From a checkpoint of a small transformer trained on Wikipedia: MLP 512 SwiGLU.
MLP neurons of a small language model. Each row is named by its layer, matrix (gate and up: input weights) and neuron, and shows model dimensions 0-191. Each number is 500 + 40 x the weight over its row's rms, rounded and kept within 0 to 999. Numbers have three digits each. A neuron's up and down rows have the sign that makes its largest values positive.
Before each neuron's rows, "fires on" lists the tokens most often at its 100 highest values on Wikipedia text that the model never trained on. A number after a token or word is its count.

fires on: " in" 56, "os" 6, "si" 5, "bi" 4
L5.gate73:523450461526452614502496480510490495508547512494484474536537508513454511444485490523439521538484520550489509512560532474432498520542471487527532517507519432566509536483589435542530510520469578490548428419541500459530527451464538458448490554571524497503427538502442431556478473478457506511559450434510512478595534553507585565449462491496462410570488501503517529528514483490536463520405464482515480518468472502525463549489469438455498512482489531484504463518490515508537512478508453425542482492535409510578549496483459520465525498589486509534423527486495544469566541495541563553
L5.up73:524433513485534508514562490540500421548536481537550563549504509556551503525443482570496535478519519555490465529548492383524518471491447537504561529562524509560487519454545501532530539505526449553478503504493484445507461486472516505504490525554497484519423438481478458518427517450534562508516494488569431568513553527505608495393450490449543467454540493554506479526562466461488551531438518469487517458415482500549412516538568477455477537427526453474498499546438481479519484404512501503535501448498455436496471451493498488527556473508534519499466459487428534499531476542466485552

fires on: "=" 34, "|" 13, "N" 7, "°" 6, " such" 5, "si" 5
L5.gate422:548499527534503488468486480487534492515526472494485486542509497529461488563602470493502468493493526497415478522463541526460466529496516536492557518503501523577396508507529502471514472514440495518478477527521515570529566511439460500421471524472514512421462559417450463498501435460482548574517492458532547478517431517478484484500517542503440482507511508487545546476535551489543478563500455458474445448405504481445531513544499528437509498492496518575554461422451527439508536540559520438557452593490475501565457518478437522522404450525559533553543532463463417465569516443482544512
L5.up422:557412491521577535506505521533530484565476521492505497477541479488508507479530497500520454502522478479483476505530529499521482477482510488581482543490466526550455533541578504541535526533452522525488478507586556540451518521481495421463495526464497481390519521529434515575535466567465518522460547436599528490481479494433531506519499506543496453393497568513613550513472536474498506538505457490416542487479511542517537525509467527548479551549484521562573506434506494498404499579562519477545491584514513552483500512485418501510449466511552531586480465489471435543536571490475517523

fires on: " under" 51, " dis" 17, " Under" 5, " and" 5, "ibi" 4
L5.gate411:478545438472444452498489447537500526489500527497546536504395482473523458502533529472461433451464485497494487527468524453523516465485480523416476538471519510517473448510470513507508556489486551470497503584542471523543577548571516574479542475441558494523453505497481487463513502548494461565524525501440580463434493491469596503481442462398532556518465466493497509444536517539480482475504507465511444504455527528454482596523498535451499510543376546542468494519465510510443574549508535433437442454489536531569552532467461498459464498490544488506566497533504510496470502380452476507
L5.up411:499533531581502536457530573524509524497498464501535479529483491438502439502551545570505500495535566482541432558401468456536506450498550466494468520534409531551514472501527453437471514523496474583475516477497528572484536480523564540488467513490536511507489493513496458529530514580543514464471425523439544505556531437463537481535430472457531477471518602525488502521532503475536556487490555513517549506577479461564494462571409549484525494528471494470482507502531504523461548465483424503423558519442548526484473524511519565557538504407453591473515486504427479468509505438512566498

fires on: " met" 14, "ren" 9, " used" 9, " appears" 7, " performed" 7, "pt" 6
L5.gate467:455477520529492501519514496461507529483423495496492528522467533509520521575490488454485436521459486472545531496509460437533470552496518552474499484438472500466494529560475577425529516481507505517518483580483557561499569562480499640533505548542498486456542516440504430392505531559439475495502511446529416526513489505543514519475578480477485507501453423472573521508516526486541510455538467496506500512489482457491562456524486570499479470537518487581511521507483528454471493445494531485488476513429473523435496469449467370493515546546608581514566466455551467560518490483492461523
L5.up467:544492467536515521512559518498533512502497521489508481457461583488516510513479488501508457478545460481544515486495429540534491531403477444447441509508484511510535466482460518508486518513543530531554484584446564528441504495483482461522466578543520476497520504529461438547446529540553532529516536568499466531530518456493512508517501503434578533448470483479540503418432462483458476524465534560536531473475568508470490492455479477515487500538470497520411466464426455457509401467450534567431525494492537510438461456448544470497579486423567453535470461532635460548460559515444503570

fires on: "s" 41, "ation" 5, " action" 4
L3.gate236:536480506588513450525502494523503560520444481496584502516491490529526427512522490483568498477475476468476496506524463525481535488431562515441522498547529560515431479574474523518519454549548481495510558430472497470522456530606502479531532501493417510451562527496569528459534453470461462529500511471502507486556436520504532491535543556417451590537572539551438508531470494512525474468533619515504509483463425465488521479579480516517557477452398457517486497504535463503488524562495497563501521532492582550510554484531533518496550507444486448415484530459475521514523513529572565476
L3.up236:553468481575529484503494520500558434647501538480525547472540509477573534533455531553436540477583441531533555546520459478434502506486452481492480496523555508436458497473512480497491472503490470620502503494565540522484432516485516499503500511550569506554420483488535590531497494469456571535490560534568508514471509457552461489468438499444514493471447491520516467493568510451594526487490572471485542479496477530480496538457491465511459461544578494441507489510557494502520440449475536449437526501489525431482507444546526511472535574524500522473510499496559506491508513577450479571

fires on: "." 71, " W" 13, " v" 5
L5.gate496:498511521522454465351498457507557510562488526572513435558499495467511448533498457499524466516520499475458458518462518481497514485541541472487524532520546493508519502497523476494474536468485481475458539536520480483507527562454495541495508474499484509508445458514461480487494501572467420443505443500491506464506527567435591530514427445555468523447482519505500398509543484491604566457481560477519485539527542498554510529498488499520477491436441499609443567453532499431440468473530519470436484500553456491468512440477490483429463594419457436476508486516536502513478523579496520597
L5.up496:475499474541483477488543512458433417487462477542401536490497486411506526478512525573480604514528474509477517512495468480523458499506524495471413616485530542531576510452441491487467518453523469488508463477511554513537486463499536525476540526543517488521518562487511428512507533553511478488498497567494539501545472467506472491505501523479559479497429498534474498526553602459560482481504424471554481502626565517494485515503446437477510481485531470557517563407537424425425503540526495478444518495452463495535535526507428545434529544474429488461526536502520481580465534502493485537

fires on: "f" 19, "p" 14, "ve" 11, "s" 11, "ed" 6, "ft" 4
L5.gate241:506472496529509469557544474504433466540433572474586540498497397518514523496442476415470443473502484524528466452551531535491508546521489524501562477538477419609432512492496498542479492506546505534449505453529454471447483469482546436539477526512571486474488562460474497474434479469440440489475505465525531450619567567482481564541473474482495557528489594588453511537573516530532451491507532475461468517462494503524500511514496543515485545552515499419520491520484491460470503533499505496487544450515564531532508489435531534540542471490509470412477524520498543459564455571552515531
L5.up241:505480534490475558553477440578472469497492442474489503534491488496533526473523459471523493536538494458518525490509463558475522546553441485570499466522473450514473541555502468491487495467485523508410520498476488430513498549471556448482441433513561454491429453486512490528486475469520515571492456526451491518502549547393497490492449438452468525541508516544537475520561512527539517477551506358471478570494448533564564492550510500555476482512463514521491515518435511398520514465511498483450478443456490434493565414489428413501544483476508518468445458518418519522521565587516531454

fires on: "." 24, "ing" 17, " to" 16, "ade" 4
L3.gate400:526525548466470506395498494463507459421516540534457492568430527434465517547512428505474467472500451509484517488484547447466484540530442523470545468558528483480500513521525511491474456458488502508475530426470501474469519502499521463536516525451531456583506520467453489409479482463511500432529486403519531503473477443512501507538478568570483425506543436460504494503447517525467477517581500468539443546455508504450576601539467446494451485454474584539512497521427539487507471406445516486530511504564513484504525483548445538488414486534431551570539501469431533540480520566520526467
L3.up400:467389502384498493459464485534512453447481533459521443516439498455494581535478461442535488505485459525517513543493577506544518500495424521524536453588473517482529531513543526500487513494535479475499547395468516483508455505480508491487514522455518475571542491537434488415477492465512469437505498477505543508477517467505509482516481518552528477452543440510493527502422500506431441465538533530555451569469485462478532575576470481545539408430551583521542504507407504466547457460505420510516476452477541490499463531506457486471441490530410520539508459490458498479426505560506512461

fires on: " |" 96, "|" 4
L3.gate353:488473438506545466492547529510544454482454436540554523507481496506463483547558461565523455530495455482532527530478539542501475491449598472530501448570568512470495603441522504503448512462487515548455492541527558524453507528535526478583482490450503578416468547509469524473498507489497482514518487557525566489422503505483505494521447528503609562535525496503445428510436532456475545481514551515458457487519483501393531512543402507503460554453446450430409492450494512478461507539457547497544434553499478560557516528437482505498487508504497509547473497449463485475515448469577502490
L3.up353:485514520483429524458468560516463456509534447426452485521536486502540491459504441458430543524492501476476507485475467427498454536531511569487460519468419538495399466411524510538415511500523489521528490418511529455485539497565511468479442419486553473482524510550515507438488540548575509529457492440507527465515492373563477504498551543449420442478488465532570521461531481542494473554445466485491528507475510531473524442511479528543501503475465534571530495542461517483460505506519500503490549534546500492514484433564467506490517437448514457524555546493445428517566442580469424509

fires on: "ort" 13, "ss" 12, "age" 8, "pt" 7, "ess" 5, "it" 5
L5.gate1:474482519505461484549569458512539481443437575519514540555505460478501470565505476507468458441520536517478509417481499466478467514494547473439504554457463426554495530564532487428476524537473517497463483530500497533500542534495487592514510526588572402428477448474507490483454534572516463528482556555491460481466463537492579485445447574479500492473546455478454421511504523538545550550549503516545495472517514481522472513526482478484513507465483578499555447416544468467470514508486509546474513520435451541560562496494511490476467486477574592526542563419524507539518539446484477412
L5.up1:528521509485452529586558515469516502539439447549482467545504454490540492466550441534516533457522528567492452474475517453517564446529462517531508485591417513581549466528487523546474463421450469544418564498412422513496552509534509533485385493531525506483565427531458429470498554518568491522443509499476488529458462503429500501486453436540524481496502487483482452558537500527481504513463536580484427520522460474479450486540431550487565486472475486481497459501463450485503461530470483549525496544477439514467549476507477519452493543454443489497450475452548425444462493487506545460

fires on: " His" 13, " In" 12, "The" 11, " This" 7, "In" 6, " in" 6
L5.gate441:505534487506462507479545487462491523492516517485514546501518455471559558546506480497529446534414515557548457540492521528468564485511599423590564506498547449497497567519527524521459502483514489557493474444460462479488534495478508397556522509525549454497491551528441465486450460485520478491497514455495528512574514485493597588526468444422528521418523532474444449396514551529512603555535504490532498528466432509536503528515502475463476456480472562451483463521471483455496419454537566445479474502503533471458528488459488488484450460521509527519435455504466604537442531447536501491
L5.up441:438519567533431573508462511489430511511494471457467531565534501468457513457500488421526453487490488514461485465496516521503507439484484473507508419478585453539501540556528443527465528435491530484516526455495490479454528555520540532479531528526601494588441512503480506600470528513492459529450464522510534509548546519478420523516502542515460449529526382480418413542434489519439466519553440526474491586486513502610538483483488500510418517510465550590514525487483443527476479514527512509538493537507518475515461489468500537466501539481415470515491560560495537454548510533443521500

fires on: "s" 21, "on" 12, "men" 9, "up" 7, "in" 7, "ist" 5
L5.gate245:436538442500451459490525500458368491514502514502521548475486460526496466424476535494538389480520465526472537481526482512439421506473472589459514531488485485540502482447516531490493559510504475576430466489490575517505512520535517477552592475524507452547506507552502513469460513494504507490497487555510480447541523543472476498531477454493517452473563444480474493547519464509531472501551520456513443409565495434440480444543430484488535519539556469484548482581453571504539536521457466413471515495500461533475567517522491480418515563546563581524503523480445498562504502521593465477
L5.up245:466512500519518446548526470528547476631495453523578519456508462495509567529519514489512548442512405471484466540408503552491519544502508539436572495526492549455521516500517615588494467483583546506491582443509518535453565507533470449542463483486511492515543567527513491496488485482401449509541415497520481479537507519441531464543505442484468505518516487506529551492496504554531458443503503469477541467470489472500512481584559502509437463429485466543497459483554468481448471508452503464506527504519581496522499496515511508460519528465477476455499446534481594567502514482599483429

fires on: "d" 23, " [" 14, "-" 10, "im" 9, "uer" 6
L5.gate474:490507466531438540542526494500475500482531505521557537477458500543424532495526456524455524502533538447557474526501475474476459529532453468491468452520521405498516591524531488519499524491527519457443548512436441479518455494536448501478533453444530428496449489490453551512492570478464504460537541477467569513460507482475518456449454434604488595536403490542489490531570474477411528478544521496572433490545508472473450453501416474569485543462493551515473535513513510438538569539558441519482503486495451526513551465478523503452464422502499506433455444449488567474510430450534514516
L5.up474:426518471471509485478505468494463504544363502441524523511456462506466519564477424485493459516467451405480522539476497555458545471443483524493518535442538528502439561502490521503497514475523577454532447468468463528498534577486440465434499517464533416546496546512475516453418467435521510497515481461501484500507474496493478503489543497482571538521474539409507477464466548566469493510567540526499539476424456487464548556478523455527496517489468570566524469557495624488510501453576529486478534478591424516500508425474468534489550463549523521483511450524474457505478539519479489433

fires on: "nes" 15, "on" 11, "ta" 9, " 4" 8, "rel" 4, "es" 4
L5.gate347:481504485539522522497540555549480493528418492426531520503474507462559421536565503464577481524501505489430498493560576489453493472534557552536473442551517523471498454476427473541496538552460436479488441471481463484463473482552455466521516481427524548525510531444516500503529476492559502514530503476517454465466448520394558474494480552524487478486432421512487478525467549524489547504489590491482458489503491490566491477530538490541489554449506480530479509539427481481479510393458577480477562466579424418474561494461523548442476516512463528546565502435495554522476511552486542570
L5.up347:524480476484527507539515470551513425480429522520440534457501427438554531461479505544555407502520489508455504514551494530506530543503488536513472510476459493541494530466474520485485498516521505552565538435538504423481480512499492476543505489489461500522553489477480512450499478498536567485466516458515376446435467541488500543542552524539533462470486510527483534496589463578407444456475520529494492421502521453520400471481518504503534541516593472442501538571463547525579482490470477473454574454525497479497515457484465543419580527465487519602488422463527556542452509559545491499

fires on: " most" 20, "y" 11, " not" 9, "'" 8, "da" 6, " very" 5
L5.gate159:534501502478520462449513515530556452404497531488481489528490484485528522534545445464447574484504498444507516472487511569457509537500517512571511471451544468468459507467481494485501507559482461440493468592587482549614489619463490504571459525531545509507494572495543519490486570531509572416474460513525444511532519503466543409455554507520510508505547495518501512506488485508492551506503474410521508441551479487554495489487540504560434554527493552475472490474483471474481488517528582510491489519503483543497543524470478461495457558441575573496518520541438536408508395518537579534
L5.up159:407474510543572489496545540488489420456558489489489480499506454483442473472476494495524524516446517521452511480525465450523499433479531506509531469469487563547433498458557429509489402431507478470531570495551485459477489603475540569584537477480560471512468491534456530457601454473554511499445491481482483548483570467530500497454537513513467507554485459511532476478547542458560480493388463453552480500504494494472468491527547519489479491449432518501501475468498496478567611533536535513478578531482576564500513539556551476495497504543495530522470470553520510485588501477554568534

fires on: " Yu" 20, "g" 16, "stan" 11, "hu" 6, "ki" 6, " Lee" 5
L5.gate405:492459485560578543502524502426414469480579480487505469458488416504549493508542520515497531476535465526543489484497491607470448457505538512427487524462424534494494485520463453504500546508426468550530531454492530469468516518548485593526517446468529509510541499451522562504622562567439521528525496482497481508503528458522475447510434504536533517577480534581568453465528520549571528449448488462575477520503484491470528427503498554497538541524519503587551492494454523490512536491472516496475561480492551452501543518555509502536476611469524541512467496523457470504460443418490530470
L5.up405:487427501510561504522551443461519486524482552510530526470479431525455517507533420430469579542475512515473521459418475490417452540503500502454467464493547541526536481563470564500486436521458521513512515514556540536509501516532502515514541466505469428506588458451502457566534438493576503406510507532489479492548538559546491460527437502513577484526526418481478531481490476503471522492429481499521494425525470484526478508512583499542493513482452466488495492489424456467433458476461564471523453462499550419402462440541498455457500510489513485552504481524585532561514486413507551559

fires on: "ed" 26, "ing" 14, "d" 8, "led" 7, "ined" 4, "nt" 4
L5.gate106:498479538528491522525527489513537528499482512463471603485513546507451555479581529431431447494461509456494457492559470425489526475498476591451559530464463460538522510456466514433513439542522479535512453484552524420549523523517470468532512442501567514525465544491500465466448449505496363489495502477530479414491526564565553511496496494569452536594504489480504569456511482501429527529559479533560472506514530517452487514437501458481487516518529537476483477545582497479471555461433540575479540489537450568436502513514524473467507473547603450516537478520442489486511445502502482479
L5.up106:594465541541495532508527526471479498482521437487454519463506502470510512472569605509511444450540459480472479526498519514503480496514495503456491498463491524545535534511499472434560550462435545490517495447459528427462513504518576481481492490456535438532467494535531525509603486476462437572403524486466437498492557441589417480500489525501491497574451566467541489502578510482493533518534417488518530535521486553459500517467474527485477460544393460525526504554559451500515486490479428544474484550417483557470581477519476544577539529526576481459520535522493481537552524487574496508

fires on: " =" 25, " Title" 12, " –" 11, " song" 5
L3.gate177:601491528589483539437514463517520550447523564546440583506488508498499552481478600546477514498521519569506527483456475505547453572489502539522462466568448502450549438498437484507477509491499571479480487527524523584530504439524525541477512509489501491494515479448535488427457536489421500533486547452502524563489535407442466562510558565497541474463456519552543513461504531449518472511548497439533540419580567502510438589444496456534516471534536509501535458428448491485470460588488528531518513485538509507555477533427482472493534523537499454522494528464551499506526489493488563477
L3.up177:531424537541466507542447464447470391494512492534489516469519545457492512525508459477546476513523414501564498482509488459503488540469521476506483434457455557407437460532447494472504459452457471503560521526531527487455504446460485505452459476535496454484449555488560486476513497575471546542475485523499490425432502515501502529411489486523484545433446538473540448475512475504521520502479502550454515569519505547439448565508470449579560452504542478492595478598567483492502515528510452491559537462528500527519453476532524421468548547503548569492497479444456480448599463492500456448

fires on: "\n " 39, "fa" 9, " medal" 9, "-" 7, "ca" 5
L5.gate386:519525466594434511590556547462464523491529544487468515500465599513424457471481479519503570529453442527528455490482477504489441490545619454514479514536569422430473501493533529492475520531487549490536495515470521514513539447503491487519454572476575497532468516560518519466461481460429515507467426505486557480468425532508491463514449530497487501550476523505492480505491459515485485459544493526479450539476495529519553394534466488454503497472477500576434487529553567424476440472519515546518489560539417554543508525511502494506470438568567467488534483427455544406541490491508541488
L5.up386:574603515505497547515456515564539499549501544471465468453466530555456541474518449504541483510478472580605486543439510511527401422495494400541520464459554438439461495559574546432521503564526508471540515509496510506512503437488480461499512520525530450471473489553539509518434494463471561545504516508513570465496469461499490446453449462520477481528572518514457478485487453468497462484531425531460503453421528504522453468486438505491462511506470452503481506458479464513543421563534538576535567530461491476525463556520522440499555450573491459427491504427503488496513518453505475500

fires on: "-" 88, "–" 12
L5.gate285:453562512585436535552521522547456502438516433460536523535539477546497475426539436505581423484560552435480492516488489454474459520582500480471513510497486478546565578516507513423442539530486458463482521497442549471448493473496491488475512520490503437524462499509510496513452518589505417516494478518513546502514505512437540524501500524547407557488499494562499435502560442480512513528566518440509452565521456441553549406488452499483475505498506497521476522470483491465515514490503572514533480453552393474470545505442500420447437480491531448464525493495584520464504540495537546542
L5.up285:525530529544511505510516485499534534504494488452526566564507499421514516495505495557511563535476573489456517526503525460481546541504457486454479541513514518478448493444557552555459503513458559444508424552504430533469528549467532520494484421528452497468496506468422498512456575363511457610517507555509476490517432551489495530459432473533509492508525439528547453437478456571466490538440532468438488538474494507551563479514543464512535464552541531480430505536529532558526533481544507470521485569442477511465410425529474478543570544540523500477548476545496516459521479510569528548

fires on: " out" 38, " work" 9, " works" 8, " fact" 7, " results" 6, " there" 4
L3.gate385:486502481520502480472483446439503574543487463527498506494527544563556426512499480518601522495509534499534513559548489554490482488486485466472439527518565453539550475450484515479505475514522474477461412588472576511492507604492489492509484480506511566549510498534466494539467571531428492451482535545558499410506538468421558507469570454551563486483523469404517410554585491500471524477462503478496507454485501440549552470544433481438440508475481568520455512485485524539499503548535526500475514532503512459485492543492471419539521537444461510435464532496564551510452506558495577527
L3.up385:507574522485425467539518537541476479487508450458549554585506530454532568541438506472479439490509452526484454434506508466491490444498548546478464441541568546465468604528499459489458503490511480558508546514514492473571429551519518523527478560477560492575473540496536459583560504490442443529431493508527455499517526438584520480421520509486499543469483463511428575487509529483503479531459508510473509464443505551411485535529460528490514571546514478497523553547514557497580517459526492545548499548500500567447496441483466541427522516481535489536479443506501474459535428556464472458

fires on: "ord" 12, "der" 11, "ker" 10, "ner" 10, "ster" 9
L3.gate213:506493483534488615512541566501465540423498515526541511529456473490491429567481494479535486500547536433446480486497551462490529571595471506469462498517621455494529503536479525488468510521506541531446527404468520500491542543523441510464448525540475486462489464469488476483503505477524434471561561443516498460504471544508558502495488472492502423537461411517486500470463474502533549463519483499508487584437545526522483455588449494485474506491466527559479517434396509532469552404505539503452442533559496426583468479552507538492475495575509476477489489544516599479507463502485516503
L3.up213:427448397458483549544515502484463523491461493502489495520452481472527529528423496507509515484515493458480489524533462499460571529542412543509433519470554501504577490493486525510517492511544494518452569416465547457499479517559447521420434511499498462432559432507489563488519518480628527455476541475504472494461479530519450482524479484469564480507484388470527546515490491540441454453482497571450516558486526549525434433507452546549533463435508552477459540573439517544501452519523460517425525454543498458514479488512481546510492435504600498479468533446511505467478504553473508460

fires on: " of" 48, " by" 17, " National" 17, "е" 4
L3.gate466:535569569589496566461467537456501458515459496486470489532541485548444511447564499526515441530546536527450491467491484469537485433581498481511496539476541400483486492488551479431450519550504496505448411477432517558537487473487530365494500495503432489465526476533556476504523493516526558525479423455453490432512427433462500547449469484517484466503516494480534477414425524480510537551553576434554483508489518488559476519504433449520455433550499507507541506448478540499526511490476513450505511522513519494512481514534505542569564511534468512495605524448537470514492547507573474502
L3.up466:463470511584500526513510439499511453534535547476473494431545470563515494415491531482512464506452466487483529405484447449546502432518468497477527548478457475568557471487515501395528498555548536484504478495472498487523461442477463453521559425474448485493561406536541519579578463493480513478480510467486494476492425478540549505540524535495498513527543489500477541503433453463435494532541528477481512465480582465581511483490537455459468433528523417537505435499509437507496468456513570565558503451520526478462443502573533525541572467512502451435553485517556526539525546551479464474

fires on: "ed" 34, "d" 26
L5.gate137:506462530557522487510504455468552554505468512462539512541437565482486514554550544446493423531514554483546482460484429407497505438523528545465503497481429509470442512496465507438535552546431489579512484486512514503483516461496462574460538517552457473454496557469469556500497571556544501452445484495500473542534496496484605576497481520446489529491572498494532445538455538416503527560559503514542476561541508488509556526509508501509496488439570521551552427499525482423487419501547513511531550512507511525457529482413471460519471515458484529447566495476533570572449519475472486430
L5.up137:504501529481565529487496545442445564453519535508436606528581486501458551525522540460537489567473542518525501494486452471525531459523506437488424429468464467560484468595529480467530461501517468518517500496464515447489496551618544518443527435559487523529505511484511511463449630464590453553532531565462519499521511428547498561466479471538488491539448492499464479512589479536529549510486447534582430470499491491495451511490465498505526525570504546538489532485491510490493552581539486547445470516456503476480545496459453457485477472551430508501495516494523492484517560443472552482

fires on: "s" 41, " and" 14, "imi" 4
L5.gate295:502451581517558501503470411526527490470509586465535491539464451534543514581509474576494552501494515551497435486441488440516484491539446561441489506489455527556515498514497518509518469512459515595420535466465495473511444563516541480477469508504505481460540475485456537527427526466482472503527481491448522501584521514517501493421515464491518525518543545539438525458495491436527475535494550504490559569584487524494507574442476511498543431458519500554516519544462441481574467489487462469461550532485512559531554520489524542540529515489565603511437565406467593489554507455542522501
L5.up295:508544488499526483540548505476479505514476454484416475527574548441574451480521495526537550566523524527509425485483412485481465470505455529530429525459525560465490519477477461485460570453498526512506564429504561498489453500492525451588530459525497402503528533519505523562544582535515543418459576541550510477501547470578529529513511480480451477505523531447522587519474514419461561489450508496496488495506452469559504458523500455469528545534593500544461489540481486444542541478494527538502581551482504542488531533557429488510552565495574540529459481512518456468516554555522545515

fires on: "-" 95
L5.gate218:505549519575487453519460497504497496531502525514559489521595579480514429577474500462550524479572483491526460512529515532437458525545521538509484525505479556569502573548474496476454571498495542507496482501508480497494509512505493518468507580439581445483471541474508522491530441507493559510537498514451535531484424477451578526510509496468455542550567578575616433499502483466492548522608558471516475571523532468481493547484464485528493477481500544573482521443487501505487430565494416503448548558498455536521455493480537547530506510474522505464514510514540558477463521433469391536
L5.up218:435487516529487478503463441544520447539548531492542545435513498520509512525559576546427493474493536511514464575511513505484501441440441470494494501472486461502518493536507525510513512562415568555526473460502474481435497492467497577434525421500516501588442371491397520563534520528472446497521517562488456428510534529451455503456522477497497472540534439496517466520531465518512499464471501487476575539541484419496564462570557454497443530483565494520460476555564440495470521472492511523471485511512546439468539413560551525473494455525512484466536574458486527513539458545476522530

fires on: " |" 30, " at" 12, "|" 11, " the" 7, "ug" 5
L5.gate0:561488496594437498533444598447534451503478452551496526446510500494542399461544485472503498529480532497469528500466547455535444515517531493446496575486460514443473448433544439512423479491489559534428426448439511486508631531543548507560452552544550589522512548501506463484513465490488533509537474442477516486549506502525504581515461551494460522521555516534526497535498472550517473466519535552495436489527512522441517509510483485460436508502503512476441458498454468511527489489453430450402467498505442537506492489535534460492472480403494542446528533504493544556486537533469473543
L5.up0:426456469492553519474498514425565498498454384514422515468508476516550472456442524563511477492483429519469563556445456507515473461471512525542516482517456572390465469463528489481480489492543511515478430445459519481476539478460525516488525526525509554460560523502477480460524426514490525526548500502469480471518494514551427598561513532488434528473493517444492484478540491489476492491501452530425497477549505566458410487521438488507484531541462475470456464543446516516475500470417445407441460494483514466497469472478473459550477488441452424490502543497428501492426562528499432566

fires on: " work" 16, "on" 12, " time" 9, "ch" 7, "ness" 6, " end" 4
L5.gate287:621578507510528528455518514458472521525489528523526435457524546463499468443463522586477514499630488501467492476473500483501500497526515550462497503486482455492470498483459441525496497540518454602524488442473490456503484489493529507540480505525473426537509491433498515526488498478432427450534540512611449441516490504482567467540495487538518531539466479458505486516525475543508545512559607455455535525461464467562539501514458571523504561470476491489472443506528498551456466465477534522464570491549504478533545422463505542400438524463487500540468517456487587554505464529408543465
L5.up287:629454521464549526524567524549412541504446527482512480599509481451494485462481520480488492429564470459419547568481525525484494538483529570469458512465561514498502564520400480477526555549521483538560432517512510439533504464502506532498446521489536407490509477530514567521484515512466495517433541456568464506541511513486497443499501496484559504565586502481520518519489513530499455481470541502423531488465521454493530527500564514528476510430519573407535541550485512556519436490453489494501471382468550401509484479549460510548481544471494496481516483463501493524488480514472532457

fires on: "18" 14, "19" 13, " 18" 9, " 14" 8, "20" 4, "25" 4
L3.gate389:516490540552452494561486470523564534598516504512555421474452539485447435475496492382514495472578504556499460456545475482437488508527460540501508472490511537520454469509516514559498477543552509464506450514465553568491548466475495414473472548504503489498480539444484578483420473509415513506544569562522546552497541504491527572503556565472478467465543535473552471518444484473499480491521526491529418571560521484545529564440422491532496430511521512547507484514457489501439418503445529541470544523514476489492431492489545441470495550467525484529512477536553532537447520469572538461
L3.up389:479527511485505475490451454592548522574462504545504497476493541480526497484499453523477527475497424537489487470454421447508449458392507500497543487526429478467506492481478418557455455515505490538485479511551515542476549463427513459466472606561567503496479535517465505555465483471429595523540547500495521505573494492505474556490560556511498556536584515510433528512528527550526415485512496479498549521510522505434495503491455462594496536476495469494452526502585454486460489598496495452523577572483443521457433525535540451506510528488570516482524540518468531464519436439520501514

fires on: " p" 45, " as" 12, "vo" 11, " Sub" 7, "ap" 6
L5.gate321:523480481557490524505468436511525567489484578550489510536476552537461429527527468520437499598503498512464486482531528475492493490473465437501570572504488489472454495479507505475459511482489542586502447526510492492539498508478427503473456488567532485503503519473483501554527502499506480510541542560539515461513494513524568521527558543469471489477405492520503483451516518510438542531462510533508508466503554495428568482420512528449530451535496480496584496509429480389577581475530621492467489499459455536485505527494533569500576551503529565530581570478476512539541606511421475520
L5.up321:513528484459436525542527495549486445546477510561518535424539521488491445475522456497573567458459557454485471435496474515606396536485481518515469509565454499519425443493502543470594468454490526455528470460468402578545515533522548541466450531480469541421498491482475441477519507482475522428555522593487521506543498459489485459476453488546565516544537485537464455534534484518501440474464591498489505476436477546520523510491522529457495447510492535523470504551485493506508549515543543469449460536455468502490508529526476440454480468438471561488456522540488590509553557546528552531

fires on: " 18" 39, "19" 38, "18" 12, " 185" 8
L3.gate107:515522544562452506514455530549498448547517505497505472503479531467495426527530474491398474500557486562504559509528484442540482462535475553516448518570473525536534532508442456517557491500499470461580461490439544538444456400439459545528450530517582506564479560482542475431471497472532507492505535503514498538473523563498469523455474511544544496480498479474531535492459470469464551573552501443467454477448459509503517552489518359476489478498489521528534526486485504551548405449508515512479500457463401507473505468543512563549497464484584556473498537524416532428520453528482458459
L3.up107:490486562544527519507465498459470535538538417547446525445615496432578432500492508468501574498498550432464549501514467487481510419422532472464524498540477420504452542472546485493461509524547467555557518510497529549372600476508511451531508510529533491472541524531507504494420507500462537532582538565474479473505517450472539526452470504423529467442517507453515562505481558501525544466471574526488503497469490512446526460456488459485518452521517563487571466490468449444482513518444477514451569516520457474531454526512530468530493524488515508583585507525516466483482552480552459502

fires on: "up" 13, "t" 12, "nd" 8, "og" 8, "on" 7, "unt" 4
L5.gate487:475603460582433492544510454522489513520490512446535516533501438523457449472518473526471395422439494521507629531522483482472471569519484497495494449471416498552524446468484535516512466532477569491532498512509518544509568490549553487492488464500555505472494462453540475517456459405435501523502494494469538504542445494415577480534471493465441459549520421502518474504457494544523552506565545528530442501564530462500435533477536519496530562476516566487482449444421535472467484505463584454466473483495543493460562453477502455474475483491497504476516475523524548467500579466544560492
L5.up487:514448540468439454494546523468449544559423533439546487516503444488454519521499564552483505484525540484558511507472581524480540522546484441508499559506497470516615505516516489535518518548550596503511523460477465498487491526473519485513549489457501401441545473529481515486438500481463508484497559454530454460506467456529577494523449473455532496523498422497571465492463437582436547444488449439575580495537467505499437466486429552511512570456586546417459488441520530529492506497468489525491529518503578540495533460464508504526491495469526473443470454456485545495465572537535523461